config = dict(
    hidden_size=192,
    norm='layernorm',
    norm_eps=1e-05,
    positions='rope',
    qk_norm=True,
    bias='none',
    init_std_qkv=0.0238,
    init_std_up=0.0238,
    lr_mult_qkv=0.4,
    lr_mult_down=2.0,
    warmup_steps=0,
    decay_fraction=0.564,
    batch_tokens=16384,
    max_seq_len=512,
    doc_mask=True,
)
MLP neurons of a small language model. Each row is named by its layer, matrix (gate and up: input weights) and neuron, and shows model dimensions 0-191. Each number is 500 + 25 x the weight over its row's rms, rounded and kept within 0 to 999. Numbers have three digits each. A neuron's up and down rows have the sign that makes its largest values positive.
Before each neuron's rows, "fires on" lists the tokens most often at its 100 highest values on Wikipedia text that the model never trained on. A number after a token or word is its count.

fires on: " |" 88, ";" 7, " " 4
L6.gate288:491531530501510482479504511502508508518455529542515501507476486493495479521501499472529535510517493500500477505476503477528503477498555513508511446483472518492549507474521511499508515489515428515458505494448455526544505510465501464484490525500475556482485478466514492557465488491521494525498489508513491480500462482472484503498531494469514483491553513467550554470478464519500514479494486477466510461517507474507507498522512522548495512524476439489508462501507530534488539491491524441465517505516516525504504522502519486534522469455470536519459484496551512491501524494469461525
L6.up288:451521520462464522453495482519496506500480517500482523500481515450471492566546555462492473531513512520486521517488489515438489521505472486496461525550479531522514501475537518496474487489502502530463472474511493525511502518445497510537436499473506499494505492541471487532523473496476497476536502523525478504510495414493518479509552521540471519488494498505504501528470461482490487501515508463449534500464511501500498540511509509479538470504528509482527472529477505524463553494489485490505508482488548536528491507519487495487522490480494510488495486536494488490528501506471532478

fires on: "ed" 26, "ant" 15, "ive" 11, " complete" 5, " that" 5
L6.gate507:491494480512472510489488495514561496500473507495490430497433559488466527480496488505501543523471478469531496510498461501506516480508545510485470486516466461493542523513439574506477494526450463480483520491499508532524519503474497519532448496494518514507499513478492473536516495479481488483494499504485462531528511473535506493521538531501496504508484493506523532511485508494540509505500481549477498496496494473522455473484475518496548486525565520489542497450510501517516489473491488497481523511536494540463515482531508489482552452471509503460518497483478534524507511499480507526
L6.up507:515491470520504501526495475485532499477480536560513520508491556528499504457512494522507524518552462501505531490495485476511499482488530477482484502497495539533511522468443508508491464499516485490482471515523505517506486513453552495500470473512543442455499474527491508486493503482521485482520483520450464500513502479526485501490475443535514471536481521498497504477508548505537506529477492510470493512524548436501521481513507542505495503507501496473519429497473495467445516522492505511448524448478462494510492497508507475487518501482498539514515487507501534486515476547465528546

fires on: " 6" 18, "67" 12, " 4" 9, " 5" 8, " 7" 8
L2.gate59:485559465496506549520525495513512486525442529471488480526471508491501493542537522476488534495479498481464501555490468475508507488506509479509484501488495446539488515473473534503488493527524484539479508502506456477509510469449471541490489531521499512493493507475481502478503529479515485511482512512521524513522442494501489507461504488552486549503474491444493463490486513497520478446513528518498514492522491505518521507538533471504495482542562521493552510496501497479491505498493517471490502510513460508488440535509479481512552527519514474486453528494511479452449475495550510513
L2.up59:496557451483494578512530458486501473525436504448511465535496515502501507535524537483524525524502493478465503540477461468500498503492523511516509499486518460542524501491472531510501498497482486543499493521516483481511513465458480536493469531507504496473502509454477532470516514498516505532482483544552525502526464512485504490448495511552461531496484499451508451489482494486511501465523530500492509504521529522532527503511514463510482483563539498493539509492490482492489492504495525471471502515508489504494473517512487472488537508500511499500461517481512487450434478496530508512

fires on: "der" 43, "go" 30, "O" 12, "ress" 6, ":" 5
L2.gate316:504489542479509466466505481417478524485489520515509530525469494522476512497536535502508505458493547501498526478455502481523472498504519512481532488489525506486497468539526519512521470479538480500528500522502500510469478506462505502513499505519540490502506482521484498468468519512467508500562467489506539477511484550437478491540530515513522473456471492509502459488448472515473525546487469480536480488485502471503500505514493466463494503541500504530473529451535525525502549458528471520500515512462537456523493515496512470471530514490491528499497506528508514526486538531529474505
L2.up316:504503477495451482524533530491473496531498503500485487453488506494477507512459498497475451481486497471545509507455476495520459505512527530511480517490491533503488485491533479521523514491516489471505517493532527485529505498454507501517487536508503506467509440495500547480464501474540526495500484506486472567505460563508505487493495501527469481521499477507531499502511490530489554527474470442500474486492533494474513550549490488522548500491497499513513512484482506478529496505521488509508561532504504514499469452496488510476551522512534426538469462465490461503524524511478498467

fires on: " 5" 17, "1" 15, "12" 7, "5" 7, " 6" 7
L4.gate169:480499456537503474540519493524494514462514483474467493490501516508501537528455502448498539505495538481493498500517446500506523458497461512528464487480468465479534503491543550481524492512506492482532500523500486505509493523474491535493496537487499487520530505504485492477463469504533481508495480520486515458477500493542507493519480465483535568482505480472508524488500508473479491515513551508518513486494525467540511490479508458509437485514490474532529489472502469517521509552555509525502524515512462503560506454525483479492533525512489529490465505455541446448506512510497515491
L4.up169:476475469522467518527540480488494469421481507465498497499500521487489503439512492463521498482497501506475471489503479466506492483513496532530549525520500474467504518540509522536523494501470514478481528505511500532524495505500512524554497536482519569504485525478457456463471501461469509522483491516474498499453532522517473501511481483543491538471475491452523493529518487521490533497515523544490532481476501492519482501514500482496491486514487484548500488496514492498508546505499528484476507474499520451472527457535536522494541538480514554499486523472473483496482535510555467480

fires on: " in" 26, " out" 11, " to" 10, " at" 8, " a" 8, " an" 7
L8.gate183:486492495504513519500529474485482453552532514464481524503504516508486511505499470508490531476488491503473524461487525520476473540494566432450502498474504526455458506537497471509544489496490468486503503460461521504517493526510514522477502482538491440483486497486487496519530467480531528533520485508502501505518509495514497484504498487489520526490513485499499566522476488491501524493499478558490505528517519510498503502464519507506534517454515506523465493491472541516469453477464537482471528473525484501495514522482452503517537523462481507482461484534426527470501508486497562526
L8.up183:488481523543494479510487503513505479498520451491507487508481496490487488524519488455540522510531506521493483509478479493510482527511531482451527513546562519527524435489483500497538517477478503508492491489468569484449544524502474477538511492489516483457491514489505502536523498474551469514518498511513490479479469519472449482453494485515493489476475537490495497495506542472534503471494485505471520484518469470470543521467522545514492497554512473494519480484496534510499482497509492513533523503533455482529463468463559490523542513501501509540497495523503527527515451454478508507

fires on: "," 20, " |" 18, "'" 18, ";" 17, " had" 10, " Museum" 6
L5.gate422:493485517498521454466505475502499507455500487545501529524489517516471512514487475474516509519490499501503486536481503486498483485517531509515537514445488474505510516478531518510527489489517494505454512494513501504469513506469490564540441517485521498556511477534485513521514461547527513484496502486496514443508495504524491527494509500480508542500524479439470515440477472544514484480500514502458552519458515454513507474528481462515518502480503468500527493490534492518489531509497514460502466521473489478540481509510489476496455463475517485514508441505511517462471482503561555536
L5.up422:534504538535484548482484495500521534528472518476520530513505488504501508504530516513550536534513536454490491505491499482512456525491536496499491502491481487496482507529538505491483480519544545530488484489474487499530517478500428497517479543492489500443477447520515490519471527505520471518490476523527466525446482459501482474527492497520505507537495495502524493495494453523500542535487480459468475487474464463487547543506467524504476543496490515479508488554531545524476479506513425505511500510496525476518494494489494504483488494447461534490475516473521495529482490518477494509

fires on: "–1" 21, "r" 18, " found" 13, "row" 7, "s" 7, "ung" 5
L5.gate297:453521473502518481508466477519506509492494481478476493512491511492515488546509535485519491558527489513484537515508498489519471458470512467502446541537465483525476504486481558448494508511485475510462449512459486505494503527521502486464524516506546487461517510534488498524489507513512479507503538438486492484519521497493493453533521481558482502511503492441463458513509501500507477526498542476508475511480530502494531517463484511544487488511496509525451530517473520501546484500518513509536526497492465521540511495479545558486484501476486499514539501486467524467505490452486476532
L5.up297:464491515459527530468470506494501537489510496497465478498477465541576483504522443442488511529472507517476543513489484507508515493505527507454490512496527514521459445499491485437473530464478518510481451492515457539501517519475483502484538545504519520506504512496480501508539504488495460549530512479497500537512432505494472535498468490485457499495480472504533489505505560505513524511493527492520508529506481496467489480522464498499491517490511517530483455551490474473515514490509505494488566497529531496500472488480513544476484530504489515507503544494482505514485511460509511514

fires on: " |" 67, ")" 15, "na" 11
L6.gate362:501483538511495490483487551502501517514428507504505484492490450499469473513524518505498494451501504469500478462444535469521495510504459499470511488476501540489493494510529530560527461531506493543489491501508472477473527478565487478489519495552486504539470481506519479459493521465505560491448474474530480550512511511535501521489579493504495481532483505479482540510535478465494506497528499507525512489507502512512506515487489510500486530521502455459520464482473540527521542505475511495482527500527533522499488498485510499475515509466489492461509482493464529497525493481488505447
L6.up362:502507475522463485562524468480502473469496502470495474514459500491473474508519479453510453485511512545498509522498523505518485468488491526483500541507478531458499486471535510466507479494483499475502521524492446501497476522506508508475538508489507532524477484516499502508483474506488505531529510459471513492510484460480529506467559501485469566494497522526494500481498501522519478490542435489509523523471514488481532461526509550539487494475493467540528487493501540501481506489537544508489501470541506465552488515510547488454488512492506492509543521551484475479509457522476554501

fires on: "," 40, "ly" 33, " made" 13
L5.gate163:470512573459520506470461524546540528497517468519500526509566504486482417527488498550455530512476469468472501521522445454541465532509483506515492509494486524480488500494538484491543535463517514483495490478484492520492510504470538484485445489517486508508520492553489483477470523542492521497495484511510493527506531519470500493473502481457489501500545478479461554547512510488496476519516503498507525488500503464525476477501478501474458487528476483515532524522481523472493487504538500508530527506499513508473499516467503486472476531469530514556492506506521503499497493488505486508
L5.up163:531502476531509487499500540547491504490476498485516485533522518484471521516472516522523500481522477512483512490497524507495504488485479465504495501542511463459501513447497487495533435525557494501479492518496495514546514472514519526517524468505514473525539464441516512499512534521511478541448507500467480481503502486529509522456493505432506487540507518501478455504508427533463479462430488491492456481530483511509476470500485491502493453518524513472493523495536485549513471541521503470473519495518447517496508496499554503502509472498487476515514524525542516510520515484507508504

fires on: " pro" 35, " support" 19, " join" 16, " Francis" 10, " Pro" 7, " Jo" 5
L4.gate335:522472522525524510498519490476499509509424556469465495491504492501477514518503507535516474479472484488483499519496528497469547490484481447561483481486484473551480525504507499488537520481472517507509480550499539548484506480488491452500519548469525491492551517529505461541520474482514457505518496481495523504446487471469497531519519526499501480497471549499470516488446554494508530496465489488517516488467456467519477482498477497490532460516507498494482453493460561490513501471499501521531492507513502540497468529512479472509513508534479490512527507471520493491492497524527508534
L4.up335:472453543524506477482495492457486543527456501463479509475509496500489497471523514515522498511472466522496515539473501498519516449477455466502465479438474532513453527516510525537507469489495528521524470514498540495492456516468504507524456495516495490504514530520489492551499522506501513498498470519540515502484481504478511484533486500554496482504516531508492477474517526471512504494494495477473508467488540462507479488507439497538504485503543458494523458509476505489478458493460505490539528496539520518499468526546496477544527496508464496535500495507476476506505537532556470546

fires on: " 2019" 17, " 2018" 14, "s" 10, " found" 8, "in" 8, " based" 6
L5.gate114:489508478536495493519461516526473517506460491511516477480511489537472457523504516503485485510515513473485500494515506457497551517505491517505472496508495505510492516487500536509499444469484501515482535571449508477489534468508523534512481530480489500487534530500484497515522440460538485499524537476535524507490529528489465465501513510530536530529497541486548486501528504488533498520467501488482541497480523480478510479518481532506517511505505507538479493477476557535521491485487483483544507511523491453509487456466491483567481479531474485518529522475458504471496438453459488500
L5.up114:455501492524505491489491536506482482535488506506461474498469487516470512507517536495474521511520493513478500507536465523445495490468526488502479488471490502475526527477463532477531510483485519535503550510542486528526455481448494505456538507497541464450526475515525428509508520502526446508537529524503537538482514500505490526544485478507499485526465527483524499454500486498481451519500535535475525493491507465512472509491475518485486484477500521494509518515477528484509488531471502499536516450498518525502488530500521533527495492538503469495534526515482549507461519444459509473

fires on: ")" 45, "go" 30, "}" 19
L2.gate465:477466470525506485481497512508487520499482528470504495515527503510500521520485495487453529461507540495529501541444501473515515473448463564509536471462492513469556463542531518539507460522535516514494488516502489504525482498504533474504527508456513490484476441504494494533513500477500508517525477463466500449526483527506524500460479469524488490503543490493526498484472487497484495499544453510483541490495501502501508540552473476512504528501495503521516517465517531537467490454504519501514526500534556506477487511476498491444503511522503486513489491514470508528543505463450510464
L2.up465:479461452532497491490494512536484521494478511467494504510519494506504519508496510483460515480502511495522473523461490478502507490453456539494521490484501521497560467557526522516518459506542527507503495520482498526520471482522516469510509519442491476485483456503481509516532473480483519507504502469468500443522488516516517495460481450521480485504539486496514487481439517484490494506547468501473521512499502509507512549559470496512512516506493531554505522454515542548492501456502494485508511501539566486471499523471497482444519487508523484517514475516481539520540518470450503485

fires on: " Pro" 50, " pro" 50
L2.gate110:543486530466508499471497488499482527523477513483452532528517546467513499483492437498535521532518537516536493518490493499496493474492489501498474504510496498485496503549504487469474456487489561530492469476507526509502504487505503522513425511450527476521517504475496538509489496436507466509501508482513482492491484510511480514487493507546508499448562552505534495469471531467493503487467491529519534495473467476511473497496473573535506501528512514528491444528462509495519450506475497463513505470477484499514499504483487525517506499559501505477499520529536487506530481504516508544
L2.up110:512477465523541511451488501472518470537519482517493483505478495556452493536522471462500529483469536493466547538510491545483474468516445479500519514470481532488535503510526523474466491503520495533509466507491497499536528490486508488506515508490503490482527496518536557525527514443482523508464490510485455498518501515474484472506499476482493486509538517475497482482500482523504509489500504522512489513492477508488470499503453507503521504527506543538507519565522504472492509475456476460511552503500489513509497487468479550569533521517419504490509508488511470509522495487486499449

fires on: ")" 77, "val" 16, "dependent" 4
L2.gate89:502491481547475530490485514489434443510476501473469520504531500489497507498500471473469547508484541477483511491494476551488495499512488559479541486500506571475506497465497490495513511519530503508511555471515521511515483455517509547497510526479506492482506500531471461488517514509509489497540497472520496573474477529495456530496519523479471523494482531500481538513484502475489461478496467471513515500507495504493490503487474488456525504490517495506544497499511500500490526508523520496497478477506511518500520535440506470493504489515475557461470523531432516539555486503459487456
L2.up89:488521477509461528498484506473442428494480486486466523497540520496504510504502507486478541515488529483519531471479474532486477507490479549484531497506517568468482463474515520512493488537528513497540547473516521518516497457525503544516493520471537490506534490515468472502497533496502470478557517474507495563473457499504479527499492523477471523492492536488455541508473504491506476492481459469480498507486505517494487504519450494474515499489516484488547519479508504505521498509507546465468486456527506517485531524474536472471493488492483539519463504514461512544538494519498476455

fires on: " had" 28, " has" 21, "ed" 8, " received" 8, " are" 8, " won" 4
L8.gate481:498463502524481509496497476473532484463456511492503516470510521533478519501479488515483464515481472505473508536516528502513522520505479481490465509467525497483531496488548518462511482494527466459505500469526483488467476522522524553491510469516433525498540550512477539519480528485492484499504512528455481493456507553509457498521497481484471521500472473437494499486521517516542483517506479560502455514496491510522513462501471498504494506508539496510483551504513523535487550516539481505511484491464481520470540486529440477469509507496517497533461496470490531528502529483475472542
L8.up481:529500490533506494415472517531501473499455484545490476533466497458483494487526518454497544489553524496493488511524467471529491486476519508483537499543503524534492488461478535459509505462510517497538499501442500485514541520451533542511515497518479501483488529486496514548493547524483512548489532518493480502519477473481520463505497539528504519532482543519491534511519483482527503487500510490458516442439503504492493455528511500516493512485496512455509492490490496504476488521532508505499494510529496516440483474487495509505501467493549470478509474510506490502545511500544509505

fires on: " st" 61, " d" 30, " f" 4
L5.gate92:508473516491478511472513481504467509500489554473503486533488493489500512484537494496521500529490483501498495498484528478474530479539538504485512534522476528497475497537502499502480511493549453502497485532464496479507470526519461496530482524536499520492490507467451515482464506536503482512480528490512478497483479513503496539516498519509497512558505527524516465488501561458507477478440509481463548468484523488554479473508507512471457476507490499453536505515482552513448493505480482523546569482487496583453501520497529531477510480490488492512468509513491530487466521499510529471
L5.up92:494497489501445486517547486486487483509547507503489529483474509481568560526500557507474500498504509523476473511477491502496509482541477510513511462510498486479489513491503494486488525514506511498485543500487508462520453512502504524477466497498521519489449501512514486477519517464473534474478502549450504511510467551505491533522479475514481535535508504514467485530482477498564540514513519487506480507489507488470519467483483468469466451519483490496525465503463481504505485479502500487541533491508515551554450488506455534493522524493518525528479467515546495520506546479497476561

fires on: " (" 22, "[" 17, " (19" 11, "(" 10, " (1" 9, " +" 9
L8.gate320:474499456473467543522510522484521451448506495542491499502493479580497496497500510467515490492476571490501529474473473535454516494516479506478486465503496496493510455533512538473480495477521495516503509542455475529478504546509502493484522475507494528451467512501466519544441495474514459519516523495540534503510522476475484501474501479488504496495537513535515489481488522473523483494493500477505484481510474490479504450509506452485549479544515533524500551481521482512485524488534521541472508493558527497518509486506530529512503474471519491511517490473502508471506531501507531538
L8.up320:531547530470521504503518528522480541520523486493496516505495548499503491511471511465481486511441511462462451478479508470526530433510543472483477486514476484484516484550513497516490477557552521466512476518490485489493496475499465465476506523543498493535466512519471476483466539507505471530495505474504490489496495511483517508543528483484541452507543484527491497509541465527526492505463479496515491428484488480535507480490503474518537509540496514541497503506467488497549477485490471491515556476505462506524514503474495498507502500502482503492531537457481522518539520494471520493

fires on: "in" 22, "ative" 21, "or" 21, "ing" 12, "and" 6
L5.gate373:492530479537498496487511497510507497474493504446498478544516508482501522571483520478463486540474506458500479517491521521525538471463468521493524511460495502465527486472504506508460497530531483487473522495482504467510528525527463490524533527556479503470503507514527513479522518542482504542483497466474482504486503477524471508498540476491523499466501496487522528467513528497528484472474513526525488455512507452504445451520529452503497491476532549510454513505513502517497519550514519529461544528519468511468508456494492490474486505498521490501451525486476499547530494506499473545
L5.up373:504477523488470503494479496461498532517511496552517516483511481537525523530498480479469483465499452469526530482536537556526534500503453514500542479494529506494503487471473476485491528508490538519500491494527517514526462499474537509486522482483469487482501493514481517490428474516523479504481497476508485497501467513465486490519490503492506481495485476556453513477485472495479551489498523515525530509504484506527513470491542466467531514483526469502486478489459491517532543470529501524464541481505538495490473513512459458476451568510515479533468536491484509500489484531549542486

fires on: " had" 35, " were" 21, " have" 17, " has" 13, " was" 12
L6.gate27:505512499500481478480477488510487520482463437526476499528501462498484504489440504515526472484477507467474528517513487526512520514503491523457476482473547494520510435498478469497494466496505497467498507538485523481475529486500473499529472470498489508532498584495491510571505527532492542522492509509511494488470497534488471537535504516483451512525513473461473504496493470550505511531492527527486555484537512472471547485518486532492515489473498440484513473471517498478541497490481494522537552508499501527459485513504466482490499523521460523510495498487523532503502512495515471547
L6.up27:525531503467501487483447465549490488535495524534493474491495535539449542475507514492503493482481474504501512545530485547526466472486473535459494513453550519467465495501507499485526508492522526449508499484473548496513477450460514498493500460482484509477482479482500504535487533500469433500519506538532528505497490496522515519534499488498451537514504480469492487484499461527511474498497483492473494522472540472523536502518510519485503504479513452495520511489553493458503529525479515466509499545518483521512476457548468468499488516526476501493496483482518520486519497508512512563

fires on: "s" 46, ":" 16, "u" 15, "ğ" 11, "c" 4
L4.gate108:450526481519471488523492522491465480526495464516477476505485492543482461510493458496480494519454537494452586493530482514482508469456511516507493523505424460504520467493528502473477490487460503477470464512532500531489510489469513500473540525501509495501506479508500515526508485468549495491546515465510473502513499497492530447506525492521489516475483491493485502454498456519529504495521516499482552520506524497537489518510491489451485570534549525539504494481527506519463508510486530518533491554506491525479514510501519501515508454487498509500498519441526507518495491489529494516
L4.up108:468519495479487513463465506501478517530515483482505479481493513491488484491554507519489492532534507468499489497495521479462508471470445477575479493497484527479506458489481513472490540520459534503519520490529514500462509477493499514508506478543483539465480546464515495488485540498492484481509459496533499476519551568531476496513537486520524477511464477495469507502534513521530478499541512527512533477475500539512540517495501483458519487519509481492540506527507463538472520489472487515513553532498513513553518491518522465529505506512515504487472473459484477482457455551493479517

fires on: "ed" 22, "er" 19, "ct" 17, "ers" 9, "ant" 7, " of" 7
L5.gate438:502491492513488513467512495516520488475501463488478479465474500484486497519528482504498495501500510475483547435492493505517515546526509522502521519498507508491491513533453475432476554447512503489498486520486498477480486477544490544513484546504484498482513492462479525552486483520488521496514512473516442491506482482506488529489483477504528496506538505516508541495484559513540473565463452502507504499511495483486526458467508443494509515470543507477530541498517497516531497480535494481476522463495545467511512507494535519491529514525518479460502456507504537523509572484477513530
L5.up438:560521499568521499547485513531474498478467487527500496481493476516528517485511512557482501486556500475509491525495497478475524487470473485519509491491510491476508530467483481511500508458501519488485465520525513523520423515521510470472477491520467477460474467496490470503509503483518491486545494538502493491518519512504492528505552471477542479512495500510470507452534537485489507506542510531497543473509489499505547513511544470518541483516490493451546506498508460449493493492517496528500500486505469482489529474497509462471514519494540508452508534449543500470492539498512498556

fires on: "all" 78, "and" 18
L2.gate309:546496458470503542480516524481510508448481520493523523502549531519495524500517501521478479500502473494493501503520495515544502526510529469510511480498494472485508461539533531554534462513497521508508490545475493494513489478503509497491533526556495501462460427519517503524456508480478480510444447487497500520499511501480466476521476477451513499509505515514541519516484503486491478517530520477513496523494528429471481539539515447496526485484492468516493539489550449493506519523495496495471525454518509522469518499490485440514510480508510499529520488508521523534497456532517499497
L2.up309:521488495461447498475466552503484509485478483541509528520510558534480479486525470494498495503491495515521540500519484529517537507525499480482563478487478468518491481501568514552519476511468499470485497523472510477537492473491512519494504506509495525488490485490498507501490526494474467456498466536495491515512470489537481508513500464434494515479478482524480510466493514488442463518507528475544467524508541432487495526525542494508510494492489536498474509523564476504487526501505493511487522471519527485496468512531458477506478523552537520528462487519483532537501472504520508488

fires on: " (" 97
L6.gate153:514541459426484488481491483527506523440481559513459494495496503494499480541575502516519493554501529509493513500511509530511520471476510487517499486481489520493509469515472531486451462466515456556492487545473524511487529527489490525490489471517481497565503538481485514499493483516482474487499516488520485482477489482503488474487465506514490476480467473521525518486498526523520476475477548541500498478512530506495515486496496491537508479517514520545497527505535497478509529453542487489496520541480487456519499519529477513467528454514513493542463524484512453477511466483530508515
L6.up153:509511505541503502528526496496529519537489512526474497503500498485515499492469506463482550483493509463543466479496548518509493476542499508535474473475502527529480479466483503544451514486542481469470523498492523523509532506501517492530467523437498514491494490497475519513496516486509525456464490435508510547542492493474507495495580513525542504500528481515448498516515497463535498532521491502474498492463502457479506513507487462546540470549484463493528508495516481518470495542474475505499508507486542545500476514480473475475489521465490516498467509456495505490507509483505499561

fires on: " |" 36, " 2014" 17, "," 11, " 2016" 6, " 2024" 4
L5.gate415:478459549517523505461475496500525496521504496486493523519536574513499542504491512486515522515479481512511536491505514520504510518524498458508542456506459497518472535464510465511471500481495502510528505499498507517528528513477536492471527522478485482458570535529481526481527447541493508487529489530489484525426498482511512493517524470503492487533521491527510516512510483499485503473497477491488497471509521515526472479500484514485479521489485505567511458542489515492502490460510470472487448454484481491547503492509491505523501478493508437449504556492479440467514515510477503497
L5.up415:489530525461552520511521493494503510497523471510502467480499491510492467500498514538500459496507493553470469478494513559472463498518489453531524543511563481497475515491512448511482487450473542496502531521542492469492492472519482473481517452500474499510454505472522522468499463544514492457501515533518458489481531505459506462474548504521502495481465507450476499498463509501494524509450511493540512510511519512477460494508454504511520545517497475534502511488497519517482504529506486501511466542504484479515486504485514541493482486493467480441510507542494507501527552504536523496

fires on: ")" 51, "," 18, " he" 11, " also" 4, "ly" 4
L8.gate496:523504505514510489486500531477509507524481497485482445494468471521524468463468532506494511472525463507440476502544437460517487505475499464483531512508475525486471514487502497495482480469491503494496517520489508512554511548475507489487516447501544474495502457501495471513485471507497492475525532523553483493501503492510519466447546518498460506506557502534541534476519496525517531501495491514528551511478522468496489445512489501519513527498525486459475519499458499517475502505543505546480474538503542505474508515471461518442519498492496522504481477495511522441476503497502480541
L8.up496:489508501511518503463484476556527541469484468508488463510512484485501438479485495475496483515507519502475475481454472486471475499501466487509556525506530504490477524474499526425525458514528489529523509483475485492511538452469462507509477457471485496542496486498540508520491532488483476467519499524520535522478504488528508519486515455498491528503518520503492503521510493515476486491502511514449561503502507538460488539515472558530483493495523489496497472451498521521465503505506503492508475525505508523466521506504480529500480547575474487451511495509567472514489500532504489509

fires on: " to" 100
L5.gate179:502525499490548493491506464492525494522485454523485498491481471508466476474477480548512487496504461549455508505508471479512489505527537476470484488480514449520514481511463520516516497454506532495490521504462521560497500462452528551507486519482486470501523490509509502533530502500478527503475542533541480557498485481501521506482476526515456513494485514477529539487445487473506565546440499500508506526476439472481502504497496525537452515481508495506512506490503504493508522492470530522484570516473487515538496521494486504507510487467450501492499481533482493499529498514470531509
L5.up179:488473489501479465492471478514507518517507465493489512475492493506539502535538509506500504512526526511484495496486521470466495518521493484488506495485561462518463469487462521497503528495518494465499501544496514535450513510506522542500453474450459485458517560489499518539522483515481480516451476491508503492530456527466441501486519493523521463461508487513525484508516510493514455529496531505477490510503493525481422463501515513470531533516507541510469496565487486533466486492506488530486532545518541501492493499468478516507465518468493551505524554496494463504504525530505488509

fires on: "s" 25, " (" 17, " c" 8, "g" 8, "e" 7
L5.gate408:487546466468488513549492517535495489481500534473477490518463558551471527520504465492532543574511487481502494528531512448512494517490506520516501453489507488473567494529468497517517531520492494439511495463465492513495518473487497478506497510486490532481512507495477535518517494513484539504487492462564477530525467543506488497483494540496480465510500515511504483494493478499473549506486481512486514411466464473489496512496452492495479538520495531502475499528527529502512507454488530524508521498466501456512475505488505508494502522530531517482504545488508480489503470496507515483
L5.up408:450546529540478490511513480523479516483450494515477490525518494539505491490557487473492535468526485491468509513521549452521496501505483500495489457495509484492516498526559505498495530481506487524503518522502500527512486455493486491461475551518487567502504492512493504517484457507514502499439449417490494528456485467489524481534522509489533491492474484522484507537550525483505485492527504527476496511482490494478501511475497498478517537521506517477491475527514478543503546492487463483505500516485481501473442533525490459470497540468533518493500519523544483473504500541527502489

fires on: "s" 41, "us" 28, "in" 8
L8.gate453:451479496472481480559474506496488466525523516520436494520510488522492491510500484463466497517478531488468456493537479517557520474513482530514491519502485489468534432526504521436457501506524499436509483498534506497494496528470458522487478518528531524506504459538496501513520496512498501460454503503484499504520519510482472523465521540472477453479545474523528499489475518475528513495462491519538502507489461529533516539529526523505489473489504526527490492473484527484492541486543473502495495478506531474521493514504494493478483499521527523533508502449518498522519531502512442492
L8.up453:552515485488508487535478491529543483515493514590515474486472482443514512516514464513491493538500504511433528480509545495496476510516495536509483465473540513471487516455468479523535476507444506506501499448514523520483486527492529505546550484500484504509478501503505500473522503460475441540520504502494492509492485491500501504499522552508477500480507488528488516530464554480450508535530493517558496509483436522522519519521478516534500523512493499481500522523500468467520487512484483485498544494542487482503513479489508478481513530501487502494506466474494488490519483461470500458

fires on: "ro" 25, "s" 13, "lo" 13, "et" 13, "c" 7, "tro" 6
L4.gate151:500487471474431516473507532494484460521505513495519499540484518517502497536563507479494523493496508523505506458518497503554519486499528521539465509492483481522546467455513504482481493527493455461492517514486472530511468468467536455462552483519498503491483560446523444555524492487555482514532479482523466477442485530486499488520506524516497464510479487469512486511493470539497483485543510538497479452482508463510521516521474474505538503510483494486477496482529527531497482472489487515503535480504497493519501479482488511508521503531511520514521496449518493486510479518503475463
L4.up151:486465473484526517471442513501497485521510475465488502458535545471456542515493506508501523495507516512522522457482533457509545479499510499535467489509498518541532533510502502504461456484461485498510506523493537427478543519434515489533506534522505493488504502482517512496483477505504489556514445485497566493515479469464518483453517523504492538487510527489495530458558472513507476547468521480522492491502515509498485514520453499474488516509502506483520486507499535522439490493525504511496506516524514491539493490517506538526522456502488478504505510476448478483508476485522505501

fires on: " La" 53, " Com" 17, " Un" 13, " un" 6
L6.gate342:494494524449522504506496519460513512490509508471478501498470537503505471473502497495495472491492535557485485488481512531520501493522487529527550505503487531456513484503528471498469518504418492551520490476544492504508497511504519496465538522489483522510487498508498464480505564525497502531484493494543471446499515524517517457511484537481530514527502520438500436521493517514521537524464497533507516501523532489517453468522475501488490468500505442491492478445463467488526503520479468505494527524504501505530512503503463501527529488474484482474498486518448465462471507513533461519
L6.up342:468477498497489477479473525517487427509482480526509502493489533499497472463529545536539500478498496483493512516562477528550521487487481538517500459483464515500468511519450502459489497458511500523478488471459526485448506518487511470485505496481514526525474498495500513531524514507476479464496524487516499548518479486497470454536516484496506533452485493520485521481437506497523497526495518466519534536511530497553454509491518496489489529500487529493509523507498505550492511490469450501528514499551507514514454499504472496494471473521552490485528483485472496488551497561492518506

fires on: " pro" 83, "ro" 12, " Pro" 5
L8.gate490:496489525468535457471484515472499473500443502509494494495530493522496485481467456514480556507463497517508497534513511505529474474528476485525485518452484461463535503496507545479504512485504462531489490474541495507524509535460515507501503521446476494525549521485473519523485511482500474472533494479498442524461507492505539520483511541473512520500503508475516490533456514493538495492481517489505538489496490478498475519452504527522475504474514506524466510508485520505512465526510514513529518418487508552522459517490544553534515502522473508481518515456554532485498485488482464493
L8.up490:525519490542503469532503504496516499530471506521473518519498531481532515526525489504469529466483507492558466505491534527506498466505494498508468507490455478479509488520457530431505508452492561539460496502505491500530486491512501491554480466498553519488490483514505481532503494489512527510507497507526476531538471489446506518512535501484511523442513520521500516491511520500495518484512490480473546490478487469518483500464454494546512431533498504488484468485522516508490488504478450495490520509429520485488460461527491535511484478464496505473466483519521459528536512547493509509